config.toml
n_layer = 13
positions = "rope"
qk_norm = false
parallel_block = false
init_std_qkv = 0.0244
init_std_up = 0.0244
init_std_down = 0.00264
beta1 = 0.93
warmup_steps = 200
batch_tokens = [32768, 65536, 98304]
seq_len = 512
MLP neurons of a small language model. Each row is named by its layer, matrix (gate and up: input weights; down: output weights) and neuron, and shows model dimensions 64-319. Each number is 128 + 32 x the weight over its row's rms, rounded and kept within 0 to 255. Numbers have three digits each. A neuron's up and down rows have the sign that makes its largest values positive.
After each neuron's rows, "fires after" lists the tokens most often just before its 100 highest values on Wikipedia text that the model never trained on.

L4.gate1114:124068156147174125100130109152136113093139178153200171159139146182107162128089107092178176128081170142102120149090158133124147070103133071172148159137105134093141058165176169116149133141161128143171123056121110091086113123098170059131132127136061149153098136118135174149126118141130048126090125073113105189129106135126144107165132197117145127046164188166147142140145147125137174141025171142101156167167136131126073149110140141169103161158195148153170168145148150059112052108151102123113116109194118113103084095136196098130108172158158163169199148096215155108121114108142154123094099085107105170087081161159121176231100161138128116124126146133119110107147048173146169160135162097072149087136107103130122115158180122140092122118081071179097145109132156109137129167153142
L4.up1114:101046078142146102127205104164129137078100111186153107119141141148104129114178125145079125140101144113141131183095172132118193078170195133135147119105133102076093132130124125111125185191122126138101108125111144140123116130135155136146145134084114174128169152145111148107143121124118153168132162075174165179113134140099052136168112117144123165093124171081110120154088084095171087165108131100142153119202168196152055144130141145153106104147128186174076115164164099182135123117191173107089124097181120126186066068144129123062203084148179107155106116072050168186134098117081135172170130149104128144151127097135127092139143180069143133162106130112143182108110131106124139146167162103129080084155171129029167154102074164124135099099113116133094109106114161083128137167134099
L4.down1114:131122156155086131130093177086128105143099073151124100101136116113081109089103131108087133129170128102104109199121155133111164145147141150139139145068122122137110128136076126105151154120122124099079092127135110153132200116121088155174198093110150176128159142176145122146095041125149126187124206119101105107147185171098131103173129124187116133120065078121083153084051134119114146101129157152144149177180152143087159119133170135109166153121131166163105138135145119133152127091098128131136161112148124135105184135134131073105155101080147113062099146081091133158157179136107153128137095156097169117130150124068119106150109133177075171137129148145209146200162105140142143120153136179101059154094091144122091164112058044166122179094063122148087095132087123086090143143110192
fires after: "|", "\n", ".", ")"

L3.gate778:146128166142142145167166135176190161128145103120149138120107153163102150085130149150111152115065140153174183168180177128135103093145137120156103133148110166165159083121144053058109104093147171091136129119122115180105147113160136144144075086108158127116149165120134162115130143098176120130116055096153125132114140145171130054176136083169113106106098117150105094167178180070150127092112095085097129112122111052157114119141144146137161199149115095096162188123140085092086155093086126095137166082144164058178233143165164128102155147094177161144137131093114141104149140132143092176163133158143112078182100102088117121098128227141091133123159122151159115144170125116168084105138168097126138120139100088171131200112095135107157132172080150192140135088112158138134131113122100
L3.up778:113126181189110147154137152182123054129076135193145148134140081162107147123180135127080162168089128114089118105111129171111144159105148079075089135127128090104130133126168109153108117104140120125113116169111107135168136165108124139175122065132170181112109106205123065148115047123108188101097140130147136141108124144080120168172121124157147170097126111121135130088080125087151069158122064175162078132097137150164134125157121187129072170096144101128185138194110137129145074103171086137120174105137163117117166163147163102170102114096106136089136123129131139126122106124105089140135189121132057153139127125117083146114080151064133109147117118136107190139121203158095107103137116119118139131142093126090126108050153131129156162160179117111102127136112077121143116097110155
L3.down778:102116143170182116157128176202201121149151168152094140141157077153094170107129226129101106129122139066105139115106165113172138114170195157103118121121140178135131109149098105153158046120138136104126143199121132127115121153091115133141134115125148147129118151123098124180143120099140129121087165148145143113125115141134144117159133089121166121065105114111142118098130113060136134072138085104148084095108131162133160162155154124089155200105102120120125180122143134178168116054095129160175144160101175136130103174211128135088202101121098155106144107103145227178070099104141103142155128194158125113095119139077087172142139138115163184111141103192098078166088116100143142147134171089159159114138120173146164161108155081129091169136143109115101146151092128158128103126128085
fires after: " M", " Mar", " F", " Al", " L", " s"

L4.gate515:133134093183129155132107164107143108110144170171131159111101139137077123077116076163089105213126111181126071141150177116057115125127112140103108076159146110136111108173086057139125090157087097137147126106122111083156093133154120066151108136132159164163104155060159163180127136155074118125089135121115126113212129176102132109159129130075177110135237139124117189111123145131146157137093138120103179104142100143083081126132110088097128165071107182102166095105119116097142138140096098120198123135162112138138128088139117176104173140177188105137111146123136146095113119135175166164150091140105054099077125124137118183108118161124149105112112114158092117133132151069127122118130167098127155142196123112099168147183096111131209125166095149072168124170117074123147177132090166
L4.up515:151120156139139138162134095159140167154138109115125086113126109071111112121148174145142107139104112144154182093127136114123075101098133180136139162161117146137127125080092157103171127126145150133150097121110120067136161079151130141136142099110119084145083114126064162138112160165162145099117153144168142053135134115076089141102134123189174115126100091093122118116079158184161132064161121152114110135191069156157132117109134144119091165146123114113154110165098114170140143091129146101144101131137140139157114142122166169168058124116104187113035114122095090108112169161141151087127152158126136125118113119198164104157148130087164112178107102114124093068112110165139122205146128068105171094200138170154107144162144157142157125088119166117150134152117113171123166135138183
L4.down515:120140137120176169156178138116175138098131104153160125124116119120157116117114090140109083141093167134172132064116120127098109112094101164172092133168111152175143101108111154143101099122176125151084147143092134110144151123112196154187102108105124194157081122072105107076174123113131087099115141137141158148151095133100128130136111093223115109125127078125177089089135141209153081150157094136126095098165094171122129128077111143148126143163169138113153152199122134107112169106096149140134068118132178225126091123133127156084089125168148208117119122109124161116084110116181144159166117153092130129140097099185168074163193122123140098121122139039136106109157113157177160174167077120154154179138075090112152146149088147184123098136163147108193153138152145107178169161123132
fires after: "\n", "-", "|", "^{"

L4.gate329:079155141116132138106160128152137144108139167078143151119094233071138073148166129118103109126138130149107163111093138201151123173126118123181046135091153070166148113126126097088138116139109177125084147153096106085177184173079143122127124095097101131145127089147112074126097119133114097167162167066077082094096137105126104069089145128071170095112133125106095174118139091096125143144255116058138097096128116100081101171134135134125127104147138165137163125107096139159133186147143153164127086140158139092148081131115099142148134123106116147179146126130166106116143158079193188138106146096096142106096112085090113077136154110143089151153133071138108130100137076092196103080111115158155140035135103066161108102149086092142134116081147104107067132197106118143081113104089245
L4.up329:137113110130098144142156093161166155119146061123108076133150116082086161098180147153133092138146147168125122224155126139129119147133098100099187115110187128117125138101101094179158087111134126066150114102177182161117041053137157169125169074118065040036040149163157164167123094140099111077179177163126156143159156164080113130086072139100093167151170127129086108108134151158121135101130097130155102087148128142171135193126122140138108181077173143128108104076125126129110092109153115092134173105092068139147095149188103183133085136144120095099135145120105130139136122099120113166127175147078102058109105127117124148101076128117102126115172132076113122110152179174069118157125092152108134137145098194168125112142132141096081143127124169105193163140114118114110150095098087
L4.down329:185146097146119134098188127183106102160096196186090148143149110117158131111136104139074174138147128144089106071164122135180123140099121097100092072105122139127065178163135100115170142101112092098124146080146143134091115061169145136121128095161161133107069095158079083103112131065082124075107085151223144101106104080127091139105123102088171162181055115105160135106121091143125132114184158064109130080144178114076110109099174096099149114143103134119100144193071129059164141120132169148191152124172086137077138116156107121130085102093128082112093149168127109105122142096119122093120138162094142123087118164115100156126125107179118163093139133113165147087099094115107095121126117120112132116123103137111124152117147124155113138075156130077109071162123148146171180098119157
fires after: "-", "s", " Common", " air"

L4.gate224:107112155169127142142187101074142165164114111134173098080106121135087088109137218141121152108188112134044232108152171108137111132132130104124125126113170188142120071134118150141151135139180129180010114139159139091102069145122189164127128074043126065151108091100132126240104164127108101142146107180143102088147141117131132181152113171095101093112133169152136147105130133147188174113152149098136109116118149117094123099147124092163107120149075090131077175196112115146109132125150177099112160170083131108168150156156111104120152142142136104132086062124116091142157156157156124182206084175141158146184164088111118117131111148158069160123092084121170114106142151111135086199137137151156121162124125181070186183113136151041125171120154136164155126134121170145089138147145121
L4.up224:134186162103057096209129118132135069145152096103098154148125082107069117127083098098151194062084128143110134124119110127092126157127136144188082113153104100135165159172110160157143126110165149140093134131167118112156129140145172119148171181114127123151158130138154113132124137129130106161184103178133143200086132155147134125087143161135112066144152163110113163149063061171112164097130126133161161120135058119166178150086178147130154198095135121146111056093116141105169143102127107109091113156166073138118127113145164081097152100146094121094083131159139162189158130115100156106194101105156146103139155100137118104132169088118181141086142157150083142161181115183129146152128201170134166127082091073109111096112152087129079141148137068149096155097121155144084138082155121
L4.down224:159119068091163066057179098129039182089103134154151108148164190109145137102136147129088142075093155115132171137089115126117078123127143079091155162160073079161147207136068171054131167140185114113128148130142088183150149134139145144088114126136109099080169152177115161111179101158092144076166079107082144182147163151154116095139157100221145139137069094048116148138095129121185116181206153151109109106184082202111142174165083110117111101179083132126150107129129102121128153099093073125140163109137148116068127102144135139155171137165114141125120112135185143100122116125130163164166110210090088120111136138108149121171138160131099131120161165155136134134177039160135124199082153124129114148113133110123096139149185079164174098149107165151171119092082154158145116140127095
fires after: ".", "\n", " The"

L3.gate1087:127120174111104164161118110148163188139142121100097135162076157173101184095117145190175157091138162121120108090114123111136152185086157115171130105161202114124084126096149112123065133181105158153148106074168109144111171066117160117143157145167111122093123104138161135120099085059158119118086079149136145152084138111135189162127140138178127129130118158106081107113138177118146129071148125159147073187146091136117123127114126082103142153131152104091102121188134143141138188163214129184160113095119149193131100097099161111162088091141169127129147166140096119087110101165095107087152133108155159132076131063116145143096202124163128077121127066118143150095127084130150117132126109170116091169127206096092133102200087123095083085106092124162160171152124239095101115127144119
L3.up1087:080131183129072175160158126121108153172133153142131124161106155077123101123125076130166086147173133137119141077090184109073078158128155070213141121163135101110035145111133133128056123193167092105162107106107111118133178137117142173139148131125061097143090014159145109102126111069204134198173106129118163087107096162086103158108106133151162169115109166093083147118118075121137058161080086109138131151097115085112137095134103112165181140121147109081152111151167157161093164133157124176067136104146131154092146122149189083167125137126116102168076140159130114151120155154089113156155134113164078144154107175102179188135175098185175062154154110070181143120118106107048139123135130157110081130158144127107162101148064091077146135132177099100134145086079138111110137078115171
L3.down1087:074123125103159089136095102139169090154107137103191146126177202123130105111153166051150164121100157175157117140104125125111197159133142112137140137144090128137102137080103089203111143159104174096094118145140158148175137161106067145143079103123096113129138110152131140170106120177130114077113135085135119132123151173078137088109068143138165096111075081056105146080129114125175141153165122112139132163206101147105107086101095146164050147114154139125165148119118186144151128094138069122130121140204103132169118165118124121182159092092143117094098095113120176129118077132196062053092094084139136142077146106109103118109034111116151118164102104143105077146085126124165149114151131158130098148126138145164102107131198130108061081143098119078144115148149156109161122133075058
fires after: " L", " V", " c", " re", " v", " pl"

L3.gate744:150149159096126082174091112161066134137173162100129124119150117122144112095137096186076107151097082128091175110117127115145085141122100157151125155135118147142145171163168085130134145140144170104065135112162143070111139168147134146165188123086134072093079122124083114113101127115162098145102139102083135116045120112140113119139167126149095118150125101119129104111080107123165157145166180140097155088129121071136132114115129110082167105153145124162150194106146140133172176219152130157122097101113137078103157104170133184124162064166168116153147171098115102150140099127098094170090060145143065048141129109155130112167105132176120113179059129079130182096148132115125084143129084083095129129100118190106150099125181113187142122110150112108097197105111146144165123168162185
L3.up744:106084143145128095157114214146089109117162135130154092104180102117119125091141069133154090124156129179065160120144176075131119178118122120154128146082157166110151185128097066109100152150146180083091148132118144110128137150132073103110177102116148146123055131078132126091148099132138138085115137100149130078102130126140133097120125148171116104082171124103168141106110100120121037198132095118183152103130099099128121097099133145112174170099139133110115189086161074120153147116142174183136179102137125146118081115068118129193183127103093140087163134119102133160156042144087131123086125080128082126123080160149163137180139133152107116149167123111109132124200181083146153137148121092102146047204125139132186084157150129170170119112159116119134148101119149124194103134130162
L3.down744:135093117125143113137094124138147166169159103154149118108146176120130111125111099153119058107141089177148118138161146125103135128128181204131108178093160167126113152116136149135086123098203166081077086117135124133139149126128117074168139140118102092120078177128128094168131147111088108179088131124101107122137127161084171106123131121153093125162109103145150131143080091122168088167169163128098178104198215129133108075205099153057157136126098185152150162041098156130090162143146205112165182146111090138147141134152146138170143109147136146161069060096171148100157115152090156143120117124137140140154116170142131126171158108134134128173157070148178152156139145109114094164157103114116202092160141145186102104148120122146117102151163184108137107153146143064195105138163096
fires after: "C", " the", "c", "In", " (", " Al"

L4.gate1346:085134093116169181053139167129137088096196120096136128112153135136089083097110116171098126131094084102153128177112132186122145194140104107179116099131095096068098111079139148140114148091136128158131111136124154148102122135156110142162126079109099172108153127075144109051149119141154103150066128043096123129145073126083141158141063181118198096077137146122138108126121132129154088138105039097178146094108119114091146102127132179115156124075087048109122135147127076145119084121141157112143070135095111159095119135079062096082138092140105107109163091159128154131098122102101156180139062111155086188137159086127124093091139158114111120156129113091150129160076114136093029119118139133116117151103147146106147103119091159123177107134171143086118197116155210129107132054131096
L4.up1346:130128158162100118056146151124150131139155175098134084136131080179057117103117066127107164075122173109169134107183178148171147092149145130068102135112149095125094155088127130164055138098144120190110109132129102133094108131161120120156086128124113116168127154131171152111180146148089136158108175138163081152135122181061109145165092137103186139099129128097122110110114180123180155044112088135134085121108160098179091070120123167168160075080115068078178062123158092151106103132109094137148123137060093085096152106083109118123091080165085155119110163126098135132090143131113126185187121152109157159115114100040049156132169117074078087090192134136150139143159141088100117161104161070120094139139125105115147097185103118085071110165144109117112105148121134082077125060099088
L4.down1346:120149166194175122095140114102102111131162143129135125098143135116127165107140060093129157106149127106184109083087076103132136115134110115112182095153171111181111136123120119090111153141193125182113198126157134122116128141113113111173075153164090121115127127119143088183137172102126144119126124094071103041123143160137104156153092144117104081175118132146141145108123124152108113142182115186122034151150140137115117096132169132081219153124140117088139110126108134147155097124087120134122149164106113060136101067154126109116104105181104137090076169133168177127123092156127120093141163168155197158114096106088188084109164112090096154089114121094132065168141080204101141066155182109134124129133156168147093130120111123087120120159105184167063139194122130142124159154139115
fires after: "\n", " he", " re"

L3.gate1070:140127062086138212139118163158134114102127121127175113073107152163146142108097106094075100136115074109118168129120165107129068183119079174165103138105140120136183097190107140141123179098112139145121128114097116145097158119107061117133129179094143144131082157151135132176093084102131105104113117104122047136159136145185102090133165100116208147120155092049138120170113123122155138148182118125156138123176163095086121079076188161136087113153081119088137146103188120129151060162122145135153156120194106165122169114106160144086106141074214149149174170125123164169192124153113142150150079127106114122102117091129103122168082105120127199096145159094102053186121108079152148101153154142094062164127118175151111129082138157097209118097157081111096167157167105160071152125101160
L3.up1070:147103136215129138103191101105162109128208134175086066102135162131133111087128108120110136079204094161125110117102194088192123170167079098113176142114176100104157079138127098122162149123219137180144127176132133105165118137138119147106165177162099151113130133148144184047134101114099071140099141167129122165154124137131128172093131115131107177145127090139119111130134162144116129146155122094149130111142117063135093107173104122100088100050135111066111112128163105177097084109126095143141140047093157140060151121100139166134121162111164149162114126174152118140094122145161173167133062134142151164114125097087113129159112151146129105150156134172122107204142098125151179140167186178122142171094073122116125208108137158143155135171124173074104154165089136084113115123070088
L3.down1070:066114164148182102112165082198200105122112119160124138120123146128159143115122134115091096132211120138164128161114135168175150118128178154166159136130171141131120153200143164129175160128137069134144125138117158193083119119115108180157115114112095095181159120117100157122132150169134145155082158125014118115136123130161112147164153113108130057186082175108173121145158150160145112138162134102051122101135151107108177146139072118132144155144170065101057081074109083110115150111148125114122156122102131087115155127054046171133132114168153126113077165162116137129111136131094142174103106169111119133120153122123113134188185130110162110132124055165138105072161150168158109138162158120167076125159108175136155124140069130147146112121089082107101187156117127140095105124116125
fires after: "\n", " Man", " Sim"

L3.gate129:103075162142157077167077147198176120129151129078102143111151122155117114119143115165104142110125109083100105117164127133135102132136182092066169144114089129111144118144114106127182120160119103137105115084108194132127110102134146160151044131145183150107157114121144134106098134122145139156126149152117024172126140130139137113149099157084127052119140084134099077130172156152140132055136140121115153053178179075114152180128154037144095087162119178222139186097133208106120173067169146113081134135118120129141120073135119116151054102144161174143170164141123102130117110118072114104162149131180119069076083132114182103165118126091097112110115152169151132137164108104191087095144210141124114118070087066133167126139159147126084125146131132104131109138109115136119154065126127
L3.up129:148120133165123135141135137144143161141159130151164150139068122196104154130150116112126139144130146152123141105152159204150134144178103113080120090110108137088105107103105104102139138148133121131023129118096094151215077119114132175128146106160186125182142095110200145091096112078184107112146090109039105120124131178092094084130167169121135092126118093129146138095186206087113132125131143124161164093188097062116141123159163175144159124101190160116128153097112095133202125128125134170157145110136128131099135102091127135173123090142109111128165164141121155167157104161123073138095158120150128117096137134108115133132137193062091104138157143046127093161097138119114108057092169133073146138113156141096119152107143127160097143162129157121163161091104109125082194109140112
L3.down129:127107113105108048141117151165152123147123086089106074085153178121128149119122181146103101102125129102119068117127127118163176140112100222131102181145112101122164102114107159125137115127138090103151104103135071147068133131109158161184066148138153125127143111083121132147146141119169122048181131123142117186118120139122136140129133114162155102149105123192110073124174119120099123156154098129140116106098167092122130117105069124060190080114064122128129122090135220133150134192180147135144179128094128115139167160202069147116111135158087130148122149077124106093142089162096147100116128086103121048149162129111127156058178135102144167123118150077125200115156151126135139203135146135168147145116082124153136142098112119105145136096133185157111162145089124106174107127179125
fires after: " (", "-", "==", "R", " \"", "C"

L3.gate988:096075113168084086160069159147123138101124140215100128090164109131174110095139149135155141093103136081147125171084118127115150094161159114150126157140169095084132131127100186167105175160156180142120104113112111155134144098123195113142179107070182162143097126090075196131127132118167108100095110147166122198121084144123132210077168121180141089157165116123110144102146172082157173157148151168179133137112089152108176147119120134208099172120151101136098178119168069078161132078139115160081170183168130102121149128075067127085100122157150153116099165143125202146150172130152142122082159154133127072146041152129158109132117181127140150136072156063152111109144110090099121130115089125096131159112131073114117147144044114141113205111110112124171180102159121103148121123132153
L3.up988:135174136139118180138108117131110107103159146130167095138117134126104155171124084128157149168136107064113078158134127107158146171180098110112143176125097163079171156161124128098173127144168180131093129110145065118129018153102144172126057130132097108102082148143103092142122153054102244197084145106096151125159136124098141146182081100107083082184134067156069146140171125100146157109111146126179169092188131126125150084119121164067082131083069180143100061110116142060143101117114149078163154100130115106095115107133142115143112126102130137150155163121167159113130134122130155161166139187164139167143165127147136100195103119177075096123153165146174113216139173139145135116120141118110104099142144121115145127113117216105162133103125174045149052158075143147144105140116088
L3.down988:073120184103177113146139098145108144128149163115115166155121128132123091160129148130145107128115122100163116150112103103147182156116098103109084175100088143148159126078077137116097110111126096154107149142113096134195067151130099188129045111147139102125103150170080084132160161108118174154104141107175113096114063134118096086148046071161151086138180099098089100096122120083164115125133123079183113099197160049163124114132145130040088149100090215135106045104100187101110109088130154130172145104119120162110077111138113153126146096142115120152152156078136179118126134124125153144171141183116120152068123112088137147146128091153095102115131099165164146110118163164184124153114175150117128082131110112146074152099178158152105140114189152119163084167080066150177059127134097
fires after: " L", " V", " W", " F", " B"

L3.gate210:111134124120162125128105162117135086091106123165135096126144098157183123149168125103171181091119139138111151104132111124120144091144142077105119117086101132096134103085085143102090120160170125116103129103118085108122075108106126160141167150134181120160091174085146144124190130160072099120165147074131168140147129098153155095121167111105138091080193137132160109129089131124166150180184189082128120165119111140173102133099150166059091070140147130155111046167152073121177082123151129193137115136139114111130121122103087150126081098119089104215161118088170162140123126127179145144129174164148083153115115146106107141127185095111173101085152095194128153096099161118110116120106140157113137081170177168129116149135164106094168132131145124116204124158142139117065100125137111
L3.up210:126136116154148086135080084152075158170087141061140175132085143213120099138133075114128078074145131146099053068126143068149183125160146159175149155126155106119175109109095100066182101087147099136100152143142129146106127114156117120116101130139138104166168136201102144106059141186147141127098106167120170082074130104115099123100111195124161094110148142142068064188118153063100091123126100155181156211165127118153162128128125130107108130090166101110155130177147140176133105164099107166141139111209149090102077109157127076125132118133125133139228128124177107136093087117147128132076163171152157094106131150076094122143159134142134101134089166200142168115183131122153121115161100148100173152115181128128116146129117148165110112132115138082170133135188175141101149130167095
L3.down210:133083082092105060128161138141126122117119176132104121115133183206200154149106121090112105132182078130089091171117103098081173111228099168098181133062076128173145152167143156150155149048213106142074168082107137108147093117172176114100132094161124114096120172122124172108102125111119212084147092122077104122102075107119142102075154125165088118100121164078099146105171095091171145110097098173104137134129118133135105149099166098148135113065146076185153157163181106137096171107096134132085116126088194109166136161118147174121077123115079140110101165149094118164130091102116107121148111175142112110130108201100141145191168132135111161055157156048129125134163165135160108150085114128095107145152133095120145157146148107111087133087103125136105086114054137068130144133105053
fires after: "\n", " d"

L3.gate1460:129138120127141102166085156121122194060158102172123047164148143107181086117098108137128072048071167122120157144125144094130109120162140088091108084113127151079101084075157103035056119096159084158163122135140099053120149148137136115174065116094102134113132110136162130174131110131116157151138134136133116116116141086147125152106133123157079134156161140122180131130096135139161137096132106176092127128128117139117097094140220132092162131134132165120084105085115115092107118161104113093186068108117115126144199139101051064094075146139124145110144091083104096148159131070169177151176176134122080094095147076077108154077134162134085154122184128173140099157096111120123099148081124062159151116100068142107128138106120114094123141140115152167146090089126072108213110105169092
L3.up1460:180070123109120126168104181117141170164145131115132145074116083103116157128133129131130133093119058142092129142147178102154130116139141131124162056156133125133110096118135126175151156138149075139071143242143175108056129137162184137106174110095078157170188117087144104082189185092116121100164113115129158100171132130136125128114142122144138121114082072132088133125164123117083132179185051083135117070128123153123118096070147101112139127112134075146136071131158138163141135117117151171162125154181154171133104139158166173140107103081135121109152178135140140098159111134147177195103067141149151158107129128095105163158114076181109089047146152156103119155113115150128184152128143124102100119123129116106129127125055127035142142133158055104134155105166211117099135086132107
L3.down1460:110085109114171111105118164141124160102071062105100085095090116149102126117086147106140151122110135168166141104137111183111107174171095074186116159223160146115140159121092120040091075107140211109094127078144108143099145135198108074144128139175133079119078215106066097139165146099143148128112149136124125146106159140093138067149126157155142134151085145153130203134189160136060132107159142133102081098152154065149126133129112183154180111172117180079126145141133146116072062095089119103140136143107108043127131139091157097098156085075168133134074121150125208123138073089143119134098178123126120105104124130114126103095100199167140105172126148185070182126107159160088047133145147121156107089118172100133089111156121188152100139162138161098075137150108124126162135165175119
fires after: "2", "h", "he"

L4.gate1131:149139097097116155118203123118091154138159116147084108112140099109111123118103086138139185198146132064077135179148061114141120080106146145129159122167136118177141074175122138050148119120118132136106137117118149193121182142140160139151133093108065140155136166082100133098141087143113136150162151111126110125084116153191114146173117075135121085146170162136147147142137174139153125154121158117105179155132104138165103114169100124152089157128127042124160171120114138111058074179126198224137064103158091114118167084144119195160131121165094113204150101097128179120047164137171104154126125110131138166171127144101182142158151111152163121109120127178129089087151125108182129172131126089128133138094097100144117139073107132176068116194151205115167098111172180146125161116073186
L4.up1131:175109120087110145103136037139220139016174097143084098131119079095095086132167138071157110135070062092113153123164097130135076121096147143095185064168152178104094112126130127107130117154150101140128088111160130147170164113141138143160114139153104129157116143165169087106103162119105135083174153154104159130126052128116139097123090157192155125190134081135138176181100104196096096151068084141114086114193121158173106076102171108155090154120112115108130137117121125146114101114153188067159111115163052161150101090142140146157096108100126162136106130106116155160120103113182144136122142151156137129188201104100164099134131125195107147134147113127082102109121127137117077114163182142138087113102140166127154103131057128161121098138155127066118104107122099150108098112108173
L4.down1131:097147119150070169146102099094107130140180100114128126135145110119110166088149129139072074135156036195077115177128131084178113129142117116134131122097178125168173133161094162147150126117120145136149142170131160073139128162213098183069090128112097131102082171153138114119110077101143168123130134077099130184151166167158093115118084079158112155163133119110113145042172135068146181132191131186109089130122138087118106154147122081113126105143142122161128172081105116137139109088116106177122152109105141092158119153128128071114087110199096103108097093057052169112123094140135065130190136104180136123138203096158051081142167141146124129140175094109157144191137164134160158134176081135081136154099145091097142187104092137143165090097129174178126107131124140167153157106138127
fires after: "\n", " inv"

L3.gate625:148178137092115125154078162158148103113146079099122109127126118153157123089069121125167176143157093124151164127189166143138149150121111164160101128125145163059162118123101123143107112079162140129107126100127157118181063146093125112199114133142147144065137094124119080106098111106144125122103109158129125145141116097096144087147145119145171139159096085164122127131047107123151138183100097116098134114102138130105081194152193118108154124099102172192147074090126104090128101135150140101135170184182128123102103083172093124191110085162157100138151169106158121095081178131130107086148108148079126135142160124174137161052174094137194161157106138041130138090184163151130146151102077132147162184160143160120100169119169088171127182103126169051141102108108172138176131112160128
L3.up625:149157121145109134145121169105114132108099100092172109101154093140140104144141100127109141131151134139140090135118112089139068159100102126126165158072133120133143132117135099108104119137131141183153111117123161135157141168173142123151200103110104082099132130163123129106137118124115149103084147204108107119117123048092144138138130143123196109134191085133050108069143118138101144116103141122089110096130100126109085145125088105136108148114126104138149072103059119145166085084110124143139118090145198123164168077087093089134070092125183134128219169134128105158120131161132123133136118152050075130131146169113134189157122134124137129151127104166116135069137130102147107134087099122103163183158152075133074066161130133128157140163169097100132117132154071127110140179163114
L3.down625:104115104090093141162109146147142119121147118143160066140109118194150145117066088095145141158158169108154138135106155128168033147143146132102128167102107141129163120072102144131117177069175104146149135136078148154121129169090179109144194087154206131121110161115118152127125055119117131107091172162188046064189136111101124087110153174120157114102131137109107135067071144132142106091054143142171070103138082087160141141136133137109129141165185135182147123162088124110165098177123120103172115162104119184074112115096157141160069094110108147140131178133115135097100110162131109090176106182081113064160195084162170034106140121103155112177103148153095111136133176068191112116101094160143150158160133164091075150159151090163165164110109129097155141161100112119139117085110117
fires after: "\n", " L", "-", "|"

L6.gate1264:140097114133111078100069194120165124130122129146147125173108107142135108194196146118126156091163120133094147176113094105136119130075069119124132170123160158136135113093130066145189154128149185133099120069186140135199105143138115142138134090110100110135121117185085125101186125144074157048137161135143129114130113135116173051076107141110174103106121142130160157163160155128116127187119146102118170084179100093089114137124145066134151136143123124128108099131078100062147089133221101139122127116104119091124133140078133136143185084142115137173169109143128132103162091118108075084186128169102148155127082146159157135085132152128149123139121166155132155121090123074124138137118153091159155139140107090093158149156125159059205077070106106129174125138113131097123146107141122
L6.up1264:060080175105084152145096133170120083122129193117176188116126122130077141156127084118106121160152177096092129125164132164109115135149115167134142168139124147116092217213106088136161064147172147140108154161148129107111127123086095120178112135162102121175122158151163126165139139163129168098186179112106149114125152084157135158136131122149144158061102147152101089112085061170137136105094103083112170156180087087140130146098119100119113125204182133089120160147124100092176104097132131106148106115154116085074159145148108093127105176107113107124126138148134105115190119112139133071101091088145167142098162187159133175147117126102128141092081158137182109167138091147088024125103134110148125118133135139103130117135164145144160192131106126121152140204087100083132162113090082
L6.down1264:095093118090164083142111141121140181100119126124096191135144103133141188130079119102103132085146086131110115156071143179091129119151165146154153147099122090141086115153141132119147116069087114139126111154165114134087121163147168151121158109147124106161110143069133141115112143139099170164136093084007098168108197113109099158077087106111202112084205108106094076177116116100107141120131150164092115115193178114123112095117140167149143130130152106097136160125127159135113137123176155081116154147097129133108104148137087160077123067132223175177112171113133144144128111116103098124110153109166144183074150162193148139172124116097126123056081053151151132147183120076120134154107118096151187070121101103142128111117173031082148180130116083123144129158051083194155154064145138
fires after: "b", " d", " D", " g", " b", " G"

L6.gate1455:126132109146103141126153116137116070167193097196144108138072151119065111137070160134093158105141107103109184126070143132143150124132089099132098095135220089131122175191081111116089129154195128163115144090094074083192100108107183186172143125118080159137146132130088125125141137079161081165179140102105153141172090129129099124078119132075175142137084113155108091130075144109129106123158182199161145095123183135119158120101083151139136133093097154111134120139134148157160109198195136127110149114143145110131147074116197143112152068092135154111106116141141096139111148081143129136090119117103173125090135112135108091180094133191196206055137194121110116150146102105189176092130123124120143156128097106123105111156181137124056128140129120129106192105090129060155101085140151
L6.up1455:093045100148120086107150177190091088159088115126179129111092147134169189094163199199157115113133126095145105145140131145118104110144094171085139098103175149146118124161148099123082084157106085198117123153093110126170139101159100140160123099101120172129112132145128084125106097107120110121099159115166108100085186110129135128051173114153173120144080122184100131154174168105166155085177061213152124107131174188121163126102111134121069139110162145138118141142131113142145121111140113146125167151136125049149138117076091109119145069057035073115118135159128140108182148123180116192153122082149076067121146140139105132147188120122167177107087140121134124137159092074120129074114133110120107135129105169068136157137096139207160106093122149077146142073148129124186140095099154
L6.down1455:119140077148053223097120202118131067111130136121106134078206071181155170138123115112226095193134066084135098108067137116194141108120125127151083159179120114165056140129099160118147123180140152077106125087101066119128122081172162118092142124182201130123120117129123129146173159122134094135165112136109140149133113118096135129112112153127157123112156114141149208159100162158073149126065132121097123119124155129093137151185109202113093149126115095088105129054080159138091110123137131054112135086102141106165181173122138123123100139113094206134114101088129184095131097149112159081095142100122119111201085107133142136097131126148127136103157128130061141153126132131104136091125179095113063087108129106109092105127151115124128102104120162101067133125129138117098204143073124
fires after: " |", "2", "O", "u", "–", "V"